config.yaml
n_layer: 10
d_model: 512
n_head: 8
n_kv_head: 8
head_dim: 64
d_mlp: 2048
vocab_size: 19640
activation: "gelu"
norm: "layernorm"
norm_place: "pre"
norm_eps: 1e-05
positions: "learned"
qk_norm: false
attn_scale: 0.125
bias: "none"
tie_embeddings: true
parallel_block: false
extras: ["capped logits"]
init: "trunc"
init_std_qkv: 0.0252
init_std_o: 0.0
init_std_up: 0.0252
init_std_down: 0.0
optimizer: "adamw"
lr: 0.000478
lr_mult_qkv: 0.7
lr_mult_up: 0.618
beta1: 0.9
beta2: 0.95
lr_head: 0.00909
grad_clip: 2.0
warmup_steps: 268
schedule: "cos"
final_lr_fraction: 0.1
batch_tokens: [32768, 65536]
seq_len: 1024
doc_mask: true
train_tokens: 488500000
steps: 10563
dataset: "wikipedia_en"
MLP neurons of a small language model. Each row is named by its layer, matrix (up: input weights) and neuron, and shows model dimensions 341-511. Each number is 128 + 24 x the weight over its row's rms, rounded and kept within 0 to 255. Numbers have three digits each.
A block is one neuron, or neurons of one layer that tend to fire together. After each block is what it responds to, as a language model described it from the Wikipedia text at the highest values.

L7.up195:111115197139142138153155144132128178137110110124129123125103117129119159129089116130080146126147109113158125109121096152147139100146121122150122109145186117116126130084137155089100102130108153104128148160141130149088152103167104088131127177107110154187135115135131151168105131079109143126122114130136076114127151115126098098088121127143143182149121139123085147101106145152095146118181083111137060118108155109151132143108139175137140141111167168130137120092122144118127137140101097186097127117107124170155105156117
L7.up260:103133119125125161115133142104099143070143099107106117118168122149140143105105128096152112147121133146081091155074125103136121133127122096128150103136143118186119092100107158060130080113144159135147114141106139138149106108132137153157128108103116142164115170079128142129144111137097141173114146090090103144150106160135156160168121110118140124166105150105133141119110148128074114141126098098101124112110074088150125096097078122110089092132146136109140116168137139084124122133148136071076117173123131119131140122120
L7.up366:134108164084153119142143114128118152120136122121202137112129131139127158146096139133120085115131124137137136153106136099122120120129137102124120168124125122129110125111083183119098098084122154111144119124168140125210168127144113146155133122129102155076132136157147153151182123105106149118146149128109118164159147116114163143134139124164119149128122118131132160155165131092106158156119097119135102098143140137132113109143138149115107128113156124093129109110121109126077086131123123157109133108122125161097092132160
L7.up404:131132166103131087180138114111112125156090100102109084126128137135146152136092144145110121118126104156121116141086128160113095100107174152122124124068111145102128132129087133124137111143151097124165110094185111121128116130142142097110144135111124157086131170132146110123143133138097134156140146140128151106185095147106109141131170106137132138123108132137089102133145148132122110143170163096073105079150113101135102165141172141133102134141097153138137137120165120175142161164132102136153121140081096124106096102143
L7.up415:133091145152150158131132153131130108132110119097123123145125089115129115109102109179103104064150132126126103110144097109124112132126136099116149143113120129124147106131133128112111139089138160150147153136169119124158159056132128143118132087174092129129166114091132157133102112118126134175152160121108092148117161141124116104124137138173122122110105117159112092133157152110079136160127125083128100123126125151138152108105120130123122136155113143121133163105140135141134145152158120109099104122115089145141136092144
L7.up512:127111145122126094119170118142103144088133119132154134118135100124130127100123125184172134130097116142116153137145105151128141124131153098121143124097137143145150155100111111135147082119088137068102124119123132086129111149141111114113118097097113152171144132134150141131168113166139160165115115123101110110122127146138137127129131111142145115177120162089082103140148153125093135120120112139128144120119107155090120142140133127109086159131137092134151202122119135156109136127161168158157105151077185106116141111114
L7.up593:099134143095124135156138127135167134145103120141127145143140159157111149152121099136122131170120133118164058138115155130106052105143115094162171086104097120189119164106102165093109112150178099107153160109094099099048108117112121132135094125128098116166123139116102138166117153123154134143142158127112136159153141096129165144150119134147113130150117133118154096169187120119141097136082111115087123115132096126123134165131154125143081103138106095128162100146144164153108128109150121119094097147124142121132158157103
L7.up736:088154130084088130128131100122126105109125099088135130130104135156098107125115114125189173142142152126123125145107109074153132115106093147146201113127125134095215089098148118073132109125138128104117139128119102148123108142132137115139098106106121098138163155075113200153133161117143118140134139140128104102134156107117116144113150096111099125118093133099113115164198137095177092117113095152118100136122115139141111144105122128164132140127107116166133116126132143171150116133159119148085132127086145132120069135108
L7.up901:109098132152126124120135158131087162086102139122126145075128150129111157115117117154144120134116097112098160137111135140130134116108146090108110167134124116127110149112067165078121126136136118122138140119157106107169138133149108127132094124125112137119155143116119158146136125109119151151135110105102135133172128119106140135171133130164131117132127134123126145176155186123124141151145108130105109100119103135141130155124126143117136110112103110131141144061105103141104137130142143155129104139104132150101101096126
L7.up1067:104120116108131145132131140120108101092121114117146120135173099137123139134127120157148112129118109149143078130148151116126137106091150106138194110106134142132144100125117118123134104096139074110152134103157097085135169132153150132118081130138112086129158137064106111171117099111137121122127123115140164150117131133132123110148128117160116096147132095144127152139142145107095140138143171123133109124148127157132098145135110143115145178081097158106159179121174156141140150128129177129101076133120122156109103097159
L7.up1419:100093129122118145139176150141124132116094103079108122141152136140108164155129127106108098107124126149128112139144096170108116152087176159118111157125143106112125133097144158129138084117149129128171144175177090087152148136112115137119113103104146157142156143111120123126156133150096135164153149137082065168129194169134149133142148098135103136141134133110114149140116139143116133104124133151043134104089141129162097121147136151155148140132113161140146140105167121157106132139128141193128091135113105147102124165161
L7.up1503:126150121117175158118168154135099107130093146112198155137095119113159144139116143139164119163132141079117155108114116125120175125102127077183154123153166081112151132067114147137140142093132112147118159117113146120147147136153109116161094145114135127097158152140151139164102143135129140158146124114100152143127099165155125138155147151115091085109120136159162103138168117134121123157101139169139091090105141100125126133178211137136107123129087157105129151115144122161091115128136141159098087148103126113094112115137
L7.up1601:124120135125134096142136129133093136133113116122159158149089145126126103150083088143138111120158097091167148118133121130139084128168105119146141139137140157132163097126126139093128141152121178121098126108175134139099147111162083126147134141149075159132145111114122122102118133137091122182114124106138127097149141120127139108146137100125103144136102141171104084124173156122151107124147128133128106157135099185159101109134115157126131125148124127116156118131129132112104150149123103146122164150142118176127127147120
L7.up1637:166129167095096106146118187133108136140136119110122115113106152115149169092110143097140112142114110125124109160100128103101142130124148155136131139138140124162159102131147145078124108114145127148085113158150079123095168142149166115166118114081116133142141147111166113103153128157088093169107151131111163123101125126142134144129142124151115121093128139128131165158132092119103128147098107114117143129161095153126084174149153142109171123103133145149145115126086126147142185188145148151153142175094143125102109129112
L7.up1713:119127134086137118123106174112126151156134136125162147117133135109175121152104148096158118133095141091185127131127136119153141137145094119123173172142113108112145124085103131105137093136093140099124146152106095146161130101117107123138109092124107113140123136124155154131161144121098140128105099118091104119129071127091157126138113167142127153139059121122162072109141128128098137122143107116124118139106161143130129115151125178139108128147099149116146115090178161156094128106173116150135125102123138168071103129122
L7.up1933:154143138090162156135169155119129121104121112141169156120092160118119140138104113109157131162139121083125135165100124088138112121127109098129114128141166113143143129110107151100097103136147133106112137140155048123128165144112141119159107126119110110130129152118131141151095112154099109136088147157137121158133128088143139124142151140139105107088102091094145169121152145118116109141131145135132121123131121132109090170125123153150104140154096176098175110109135140163114144146116113145116141153102148150115136147123
Description: Biography subject surname. The final piece of a repeated surname or entity name at a clause start in biographies, just before a verb, e.g. F-oster, Mack-ey, Adams.

L3.up732:136147138089105135182114086164132090127130129128115136095086093132131098119116129122145144132142139155109121143135090100128128156136115118122116130121118103118178147110136155117105114157143109097140095167109140128151106095102105173131139100123089113120140145147125115156074169151158118138114089097118121124167115122126160146116107116122110154119089098156124140106144141083125134181115115136129102173143093113132172145126155108146159121132198115119127156091169168112101138146089118106141155121160110122133103136142
L3.up1060:148157121133126119135159173148158105112153104143157146098114108093142136092117146147129113115138107118112096141112107120117103123143147103159118131139133113141152153079094169137091122147134108126130154130092123153109160139133129128106131109161123115091128129125142124116132136098162117146124148140094081128180130106175153133112113100139118129121082136127161121150157115152132108128113112142143138132096152073122114080158163135083127127133114118154154133123129116132145135100151112157127085065109140127118119126155
L3.up1872:106102134138144122147161113139169148085156148129161125193114144090079138155145170164122100154150138102137117158151101147162141128145130100151136121150059129124106139084127157133122135114133134125177134103109143148105142119098115097111114142147112088100108148110113077127143155159116077116109089145136127132107164127154123171128106105138088100085077144118139123133088125150078126140118172131098143139137151106150174135121140151130105099136147128148123116082119148179133133157094137117112089101132127147118158155135
L3.up1916:156107105143143148140130146123126098117139167104129142132144116094178127165138136118132098167132111142123120083120108096098128103128140119143156142159129111133114134111115162165118147134139158131101185124095143170116154089129096132140116114192093134110146078136151138172160204109152074166122166136124159121170111129165141138161096107136131149099115137160087152153126126159109135175112135150107113115097134119107131118140151109143125105110127116123151156109174140132125173116138128152139143140098120113120130129151
Description: Capitalized "In" openers. Capital "In" starting a sentence or paragraph (In later years, In Argentina) or a capitalized word (Interstate, Infectious, Initiative), plus other name-initial pieces.

L7.up228:108102127139131140139130163093099118173149125134070143135120089139148181124096112116118156116118150159141119143086113141129122117070138091132156138150141135122121128118118119106122123193111120129123092153133107082118142122167118156162071169152128123160181128129097132146103117158132136110131136099131128142138117114072136115096134121121103172176165123136156167102109139105108153164153125140103095129135119157091109150124149142145141140136134131157148173136168098155107128127108101160133153136100153156135146118117
L7.up392:101123148139116130132098163162139123174111138117085141093185091169077134134105124127110134147118138169120083155104134128139113128133143107102159130140136166111137120143121120096113113159134155186121131160125108102122129140102194184182148106138175124112110132131113127086128125140125136084127104116149176108123148098132091136108133098167103145162130098153131159149129114096104139138139109119127112126087114085144131137104110092166148142123140137117128167107119130133060161125121092140146135091101129146126136099125
L7.up626:101101142113127132146123125153158169119118144148102112103113097086140137132099093098142139119099102134123107128099076110132096159127093113102157145137128148122143139121125113122122158180137143138142162131143088104108168109128129133120091143168162153108129101138130108117109111113136068122173124156160107170094097127145107081138098102140135141044167105116145144139092139107096129099153126111114117113173152068116135151109150132136131124153137138092153106097144087133133152129124161116122127119111105135104154158109
L7.up753:171085139167134141152105140102131107115145141114138102105166152148104146130120098098095108121100107159115142125116100144104172079105097117114147151121099145121097150113098139145116129140170165152121113193123115098090138114112110156101102128144141110101130106147106151150112157163132112104151139119113159141127084121098137120178106159175135101125122138130131132180121137097115153104145136091100149153140123104128128146146133157165152139187085147165176137109164139128103153131144168153118103116135076161122120094147
L7.up962:109078095086114116126151090097129140141161130154129102123147111152126173152144116133091104105106115175115165080126098163121112092121124105112137120102124143087097111132111104124100117144129152127143106160109110108130175143153135090150115136167154161117126151096133126110113146160118121086167123098104122146106115157086120160157100152144083104128135140138161151165162150100073150124073130121121139116120103126125100199144146144131106144135087116132198156098139101134113140151167140132138133149165142123163109164148
L7.up1139:105089128126086139106135099118151094126147110128139097136199129153155158155114136096156088086122110146141106129118087162102114101105126132138163151089143145125129121106108100105127115139144115130130092154124108123098156111148135131152099115135114129153155141094110094136168166140098113135149128125119124128134114167165125086148153155143119150135144179129147170144108115105101128091105150154108116109115109153108116120146141173144109124149114145164150171127166162123131137136125191150122096135100119156139159103108
L7.up1144:116144087140166120146153163123183137123168109150095101149116136121110152128111133102131130116120184172131132153154140089114151090137109117138183155141116112094170158118125125108113097157163148152102136143143148084147143134131097110123175177143134143121168083159084164107110120109124093117151126120081128129159096125138081111168114119153148114154095113140127161114172115137129135145073126114135101133103150117110119145135139133141083128167116115148135132075147123140150109112144127125137121136095123151138113153145
L7.up1207:135147097168117143128136119127095100133105112139110137114145142164129119149143157153138127123097087118172101086185130139143144128130150116142092092100127115117120135132085069124108127152134194103130062159122133124153131099149141164165094133145091092110147104141120100123102154148097136145113096134133121114117094128126120127174136107153126123102143152141155170108134145106138123115156119133096156148130116124165161175101132134085085115123126129124094137120118122151146154170099129095170150082105177126093083119128
L7.up1272:131126114108111135110153139136149102150098160105125088114114165127178143137119104138145145132126126141161081117115102097155094129124149124139142131124130160095120162123152113117111156125183113105153105178131126148132159111150140138146111104156111148098163162118173110149134148149149146118157103121096122156152093103107113113112141144145120178140127148146124127138119131157106097117113152088093105109155143134102164147130127148130136153086112136140134108155090131143126129115121138116143119138129181176149125127140
L7.up1412:112085082131119163160152117094116115142100149109157156113113110107119131175145130136123149102155117146153131123129166116157114110145132137101136150142158093090141118148124136149107110112129143140083148155099122117148121092143112118130134099193153112118168110148076155155101148136141092159126158091122161138146122117154136136143131128160109079099104156108128150146125132131101150160094152161105114134119118139125130148102153118152141137134120123145166174106197135148124105120171174140116142103110170087136120136122
L7.up1578:110051136112111177109155112110141110134150146114141113114155090119112161152105121092109096138099133154079142171182111120162115107105117113142113153087110147101131119153121128106127097134105132114124091145130123118140156077138146097152153090119130162136131138093094149137142144117101101103160167108119122122150169170144106135122109116150133118160135160127121154141117137120082110115122183122130132160139091127126127151152153120148119159123086122167163119116140159134173129120107155160157132129172132141143139124167
L7.up1621:147101136131164132160116134141145124120120133077146123107138130120134120114128096096122127135116111143132157116124117125064115059102115177115178108104127107148135134145118110117091111160132160098136097153129081123143118087159156127117106123148119110128104094111093151093089102120097111117139184091097142124162087125115113092130127121166104105147128112128114160146144178144105153101110107119138083175101131098113145139130152170159166175162155139179158116129117098146126126138093148148126152106122081102158149155103
L7.up1700:106113141121133172105120149104174127137164144148093129167154156132094133135121119110178119134098106153115080148109145080136110168108134123111159168130131139122108138096132134127153092123128140102171120144137087108092111187138126101172083150124124142163173139111112135122119138154154094100096110075102172169138093113133137166138107138161106139133127113121151136171158153149145136119104117148143133101104104147096150144129147124155146139116105129114194133131155126131140115120136169159106177113141123141120158120130
L7.up1701:154079115123162134114115143081154156158112142098138138111148112113109170129131081086131136098094124167158163090146138131139101088131075102160108074136151143169137123109135082124121134125162170122117093130128087146114112153120118131148129139115099096148128157077092132101116124169140112098145154140091137127157108095146108098170163114130129123125141119144121115151138109080109153121146129127162122110079126099132128130129162153126100151134147108111141165112108130105114127088141165105100082119149077122113145125129
L7.up1864:090084091109159115119128112123135136100129146142111090107176134138144147134138112107125099129113120160112117112117117121088126104092161128113157136109124112133094131111094132133125128156134136103132107184133090078117157116167109154124084129142127136143153137091089145117103165143123093131146125098112147118148110166142139101163112128181091119090152168103140176184132148078107110110135120138140121140099102106144131117159130142114115152155102117124185161134135136142136125114151186150137121124112124143147142130131
L7.up1903:078147179096120125111174116138158114164163130122135096085140165144094134116145089099112088084113129135109100155159094171124119106104123112133144108142110102131141094142133128129121134114126147127126128157141066134147125102152098110134135138161123113130129142151107129160129087168099127169152131094101116102106100120096133062157122114171153124160135143167150175099144145155145166141127088156126111122131117099176135134153107111114097156140100089117170087137114143134144145133125124106123083168116130126131150112139
Description: Surname first token. The first token of a surname right after a given name, often in tables and lists, e.g. Paul Brownlie, Mario Pestano, Greg Case.

L3.up862:106124106125120153121112132124141143110122102131110114090103103112108168098094067131135130133134131121101114147139124138143130057169112121165150120118103120149107116128131080172090098153119137122137130106146112126141137145121132141130133147115119126205149122113145161146141114121069134135137103118134116132114125114104099122097132143131105136128076130108113141140106177166126139128124109114089087130109154158090135139160159155183116172145094145151143084135146146136116148112114161139102133121095124139098104137167
L3.up1312:131109149119164159135135082127122130097144104147091132131105105152160105116112166138102082125131154119126140124128139084165139182142136130154141125121089171137090097105081130123090096162119120124152122152164129101142120099119082115162132130183137148139106104140147143156122138110092133137135097130157104167131130141121126096121147139143157165140100148099135171138133130114122140195136137115098096095138121107109129132115107161187127157125067160126128171150165132149119155122156161109112138158144160159180117137114
L3.up1414:126096164159155155138110124160118145181109133100139083113094146126133150124102134118102126160083116126153122131132161087116121152193162132136137108138115128066106097172131104144054170130140128111126148139139076149111180070134134156117108157119114102164144133135086126132146093161121141133120100128097134130119126131158148088153092128100120098148126124148086133156081104130113138096063100116098141133155153124082180119124127114115124151148099116127132142098148136095067093109130136164134131146094120163121081126120
L3.up1646:094097129113121204114154124119124108123129119158107127129155124074147093079105122073136116139131105123154110094127112109056193067116112162151151120158120109179119082129121139121106132139113106121152134126120139118119147107089105106119142121127124108142124183123120152144098148136135129184125074123154159127159127126116199147139136117146091110103123086147101158096163167121104160150128150138123110119148161176076155115147119137138129126132093175137097129082154097136117082115130162109142176124086120137139104102145
Description: Anaphoric subject pronouns. Subject pronouns that refer back to a named person or thing at a new clause, such as she, he, it, they, who; strongest for she in women's biographies.

L7.up13:137098118148195163142097116138134161068082107133145132135100167145137107157139137160151144071138130111134124170147135121129110128159112127125137116167124135156136129097120161144099151119147146141134102144115093173154112138146138140179116097092158112144079095103103146143185171102147118140104090133135088158089136137129103164102169088131131147163120149086128127116112144101117122161148121124108106102124085098119170143149128164114166096123135150157127109119094139111137119132100115137125104118143097152136117081136
L7.up70:112121130141151111090159177148156159135123116116097111171144087119149152123110150108127116087113129108132101097105083118082112146141073149129155142128114111146176128134162124135116140102141104099124129164138111156140112125125162168135115103148068105133125114104139076099143114125137152141098068157122140117170114102098137163153185134146108135095080152083094105111138127143089124178117146071092113145118127123107148129106159160125120138147119137136141145122115138155109111144103133131072126166121100157146134127079
L7.up92:117134148102089151128168142164133123117141107127121122166116104140149163118149151101104101094129140110133148084139134119083148098132099151138144119143078150146150138141095132115134101128109100137151098106119114135123146169118114101125150067129105125131161093110152144138132181158087117176138134109104116102192104159120115110099102104095163125114104142131143114106134143132099087196100145086132116128082126114114132130129158104122115122120127114105143149117146090108148118129127164128133121145105162155129174139102
L7.up149:082113117135099123077137118147137138094166090131118114139049145157123163154164113165138128122133141143130144149151153136127104122170102115115135095142144145138106132124099127152094106133157133127117141119134136113144130159077121093149095086154140107116133110060146125088109135119109100136113111077113107139157127121143157128132163147129141112113115150165156124146185134091112104137125109137121183118138095147097156171098135131171097170170099132130137113139129114099111136135092156163167133114096146155133138107093
L7.up451:080137121130128134074126072102158136104143128162148088129118152110101142123142119109146097147111107089118087132124139117118109136169115104109094137147105076131144116110104129136118108146151168108113155136099107157119081173142148126130149108134161129199092144121117085149101110093148146104116153180143106064126168163128123116161158074140139125112080145138117126130138143155121134187140139158143111171097120127153145135096123096150143145104129133126160146136181150115123119143137121107157118149114101156163151106114
L7.up639:127174149138102106082125103092128154145093118123104145138110094120134134113136153156160111161149120098165095092129107131136139104137095136130126100160114123193139100140138101126104149127144148127133187099122103079135122122101111133124130133122131140097124105106133093082115149131115154174133140135123113148100134166106150155122153181132163084120094104131101079130139138097148149130124140144112155152132037174134146141093136171148136103164150161134138153149123127145107149111101147169136140129118113135118136145106
L7.up660:154093136117132146094141114131126108081142147150139124188113124146074091108173129107143183151103154146131141173143146153114118119109143156109128133152141130166100127150151185103146118155133141124160124133111105144084089145083118115158091135161101164136124131117177099126168150127118115121111115107128119131151147130159141140120124097134145133091132183150103127139126151138110122152139120124110104122115092101103145132109124145167128147132085153110126196130139183106113125119133122143104120120114104119158125108077
L7.up739:128153110106141133118140128124157162082092150078165128127167173071183115121145158129126074117141134072137138144168119141112143108122148139142122168145078110170160109141078142143135127125133162155149134110117153113140083121129098112075100120137085135123115069144112133118104094115139106156118086121132133109139126141151096166142133109156100130138115124131133098112104108099109107144130123083072077137116169107111114116115118137138093147145101153137134166083139134135139123138112163104137138131102142091149117156086
L7.up1092:152138156111156149095076117097144131117113085109137124158106134109145154136166091115132142116142130154158132145129137125140129150142125156144160135145099141185129110118110184087104150148135157087114155148117137156106130152121080103130121118145099077141075110086156136127108148086102149193124136159087147140102128111142132133126171109126131089115107151115100107143142112112144155170103155142091101128082152127146178122086109162149114117143113104157091130112147101143098126088143120122085129126117168165120178158095
L7.up1209:123146112089145120107096098135165136124124140086174127152105125090148149130128154121141153110145124133129159126111137099148172130121130144092154127154082113194116116118089097127105175141107149100117156147105126131086118091122138127129105102127129130138141155112151085129094100133121090164152107156133163143130152103112144151143130119107098131141095120113128128132104183127128103176117130161143165157118142164123126131120143141117123086138152148158143131145150157098128173140148190118086139124097135116121161120138
L7.up1235:102105114105152144088178115137119140096100157087142105082117084109159132067106102138128118113143127123128115158149170100109125113134122091154147172149092104131119122093120126136124161139164122103133125134141160145126163060114117098133123131108084156130134108156118136144123130133119136139143103176119174151184112133090135136144157135163124160149170137135095135126125166091103112149090110118119159139100137109122152118101129153132093148122145190118175106072086138128084131157117152137086129127147119135112108164138
L7.up1487:088166122093134145105132121170151133169129138133154086106107102077127099126113137144083154145124120123113131138128129132136078164135119157112100153145131144170165130098104119176104178106124137124105111102132123145138154140114134120124120120130179125125144130140134099150122141160113062126130094163117134107154075151118181099145115116125110134108145121115103115118094100132111103141094088103154128112093112141105141117107164155133109164086132122102154124128133155171170158137120121121108100151146114124112145155105
L7.up1604:122142141145101132111118114133168137143115157097149160136121154071149179119134128135129138092147124074146130097125128111132148152182133098138139156131093107160117085161097160138114118157188106152121145141120113194109127097128113149123084102158081115129134132131127112151115116141129125138112110101140157126108080119107139142122192165124154135109147125150088109130122088136136127172131129129086134121131102119095132128117139176120126088147109129117139151129128145140105162165123123113121143179114112166145139105153
L7.up1745:105127138152094157121086083150132118085134143136125168130080077101114129138160129144084160085129141120133070099109080125084106171150090131114113166144128094135146155143111119127114185145128101073097130154115085138129119147077147114146103091129134122105120129121151102128128145105129162171105142165101131132146119122151148158113162137138151137107125121147089142173190116175105109134141163102100113110119131168095140134146163116143107073142146129095166137121106115130124150101159129132136099163139114124146127117096
L7.up1838:143189161095078107130143124184164134104122169164147119148114086103134122121156139135130100154158178106142106136121116103095153113136108144107125121106120129178127122159090147103106151092129105106102129113116075107122126121101116115123135109108119134149154145095132095091141134128128125136100079149126125143136100114115186155134148150128094122106126125184122089160152134121084108144075149127079134113076127136133123128118156125211109122151127159149161153075170148134145109136118143123111110139147128106097139123109
L7.up1981:108104147128135156097113153137123162091136156130163099129077134107146141113125098112169137138131122094119072141126105118126165153104139141094126145141144102179159153155101108126134126135123148106105114141099108132073113117141132152097156101165116108129152133107129135149108142138108149185142124096148154142175134128156106116174167139111147167087132142126124135111112154154095107102116134125088134152111136157102121124109130144173066105146144139160114118180119102156101133100112106121133112167071141154129159178126
Description: Word-initial fragment after prefix. Short word-start fragments just after a prefix, quote mark or hyphen, mid-word, as in under-w(orld), over-r(un), un-int(elligible), "H(ere).

L5.up526:160134107135147099101142149130126148106145142169123145142100110123139153107100105140159142113109152128142137167123090066105154082126102108121171140149098100101145134138114118142119163115120136089145144174097096149098125132150111137124141131159126106110131128095127122132112162145185114181123124114131124143112107156093144150143139126122122130124111113133173112149185123144090105180122123116166106104141142095098130178177162134137151122116165152132163108109121143147130142125133139135100149157076101131108138129126
Description: Split word fragments. Early fragments of oddly tokenized words (on-c-ogene, un-usual, in-cluding, 2-016) and lone spaces before a number or word.

L3.up32:087088151153129106127104107117085124127131135105103095148127086121123123113135133128098114120157085161151125110123118115113165124111110115132137128132152125110134126158097126126105130129159124156097143107110133111095140125147115105144118149154131096106125133117113156134101152153110157195155077115166094143148084110123114105105111111099100088125147134129126135131148123058139116173085092127148123144107139128099121159125138149120139136103127120169142167136142093165087113114135152146137112159131133112177100151121
L3.up1320:118086119146107165117140143088102141149132126131122128164122123090130108155130141121121084156127105142128160099144134111094120136175139163129139105110136127103121105154103123157117157136156148126099161115135156145152162145156111098125130144110119130077137114106105145101097175133135111146139170110142145151179136116110145146137114088130115131089139165128140109112168180118130136136112106146097176105107169132158130164128132145123136068095129072134128136165137106128124166112143137108116130121096110131126170118193
L3.up1575:124141112111120109081113120118102121087115113117151089143120130156130145128093164085101129174097077146170122147171137131104133127137129099122139091145136124120114153107124111132091130126138117102061105148144069158128112137146155168121155143138162156163152121139124085132139154098124103112099147151115124099122123157103133151137109132158086134136120165136084171092130168132068112132101102137104110131101134120145163144138171148136093124165153117130125135080126087112142128128123123106143139123111115110098087127168
L3.up1992:120172141112178151105136138109139155162129126136117140139140105131152121155117092111117119124116151172168099130124164106103122145136113128138150126161143113098112123142113098148109154135077087153183142106132155143133173167121138113117160109112107124117155141147137121134157126083133097122084114118162122095157153095112081150120099127190125079099155161126106148112141179100097089138106132123102119110116159116143117168113119121151103141132099135157121137107143088121117121154151127141141097158109161148128069088127
Description: Initial capital D in names. A capitalized first letter, mostly D, split off to start a proper name or title in lists and tables, such as Dill, Débutant, Dirty Water.

L5.up490:123084133126106134128157142100126131121092123105121104082110132131141131148121146144159139121116146144127120118133080080092114132099087140167116112109147113150168147127128134129108148138112096117124133136133058068160129151121140151130088118140144103148137138092131097126173139143133095169149146161109158124130128152112120127103118136166123128131131126103142123157145173141107137157115081140092074110106136147127103164130128110152148138115094122183136142123100135111137118112100137159093151134145124137145131124133
Description: Proper-name completions. Final word-piece completing a proper name (first names, surnames, places), e.g. Sheld-on, Jay-len, Ed-win, plus whole tokens like New York, Calgary, David.

L5.up1619:148133118136147141155119092097137142148146108137134095118178136155161110174097132101115133171114120152115117146109132111141144095119102110139126130114136118133136157117094123130132153152140151128105118147161120090142113088176114171133095127111123154118142133084095112146112135126134134142160148106103139170137120112121090130149112147150131133137147135120101174181139137080124149158148100108141115149113135101141175129117127120155163102164121128156150174139162108171124089113129180133206104135138105170158139150094
Description: Surname start after forename. First token of a surname or final name part right after a given name, often a single capital letter, as in Ibrahim P(asha), Samuel Al(ito), Chen Y(i).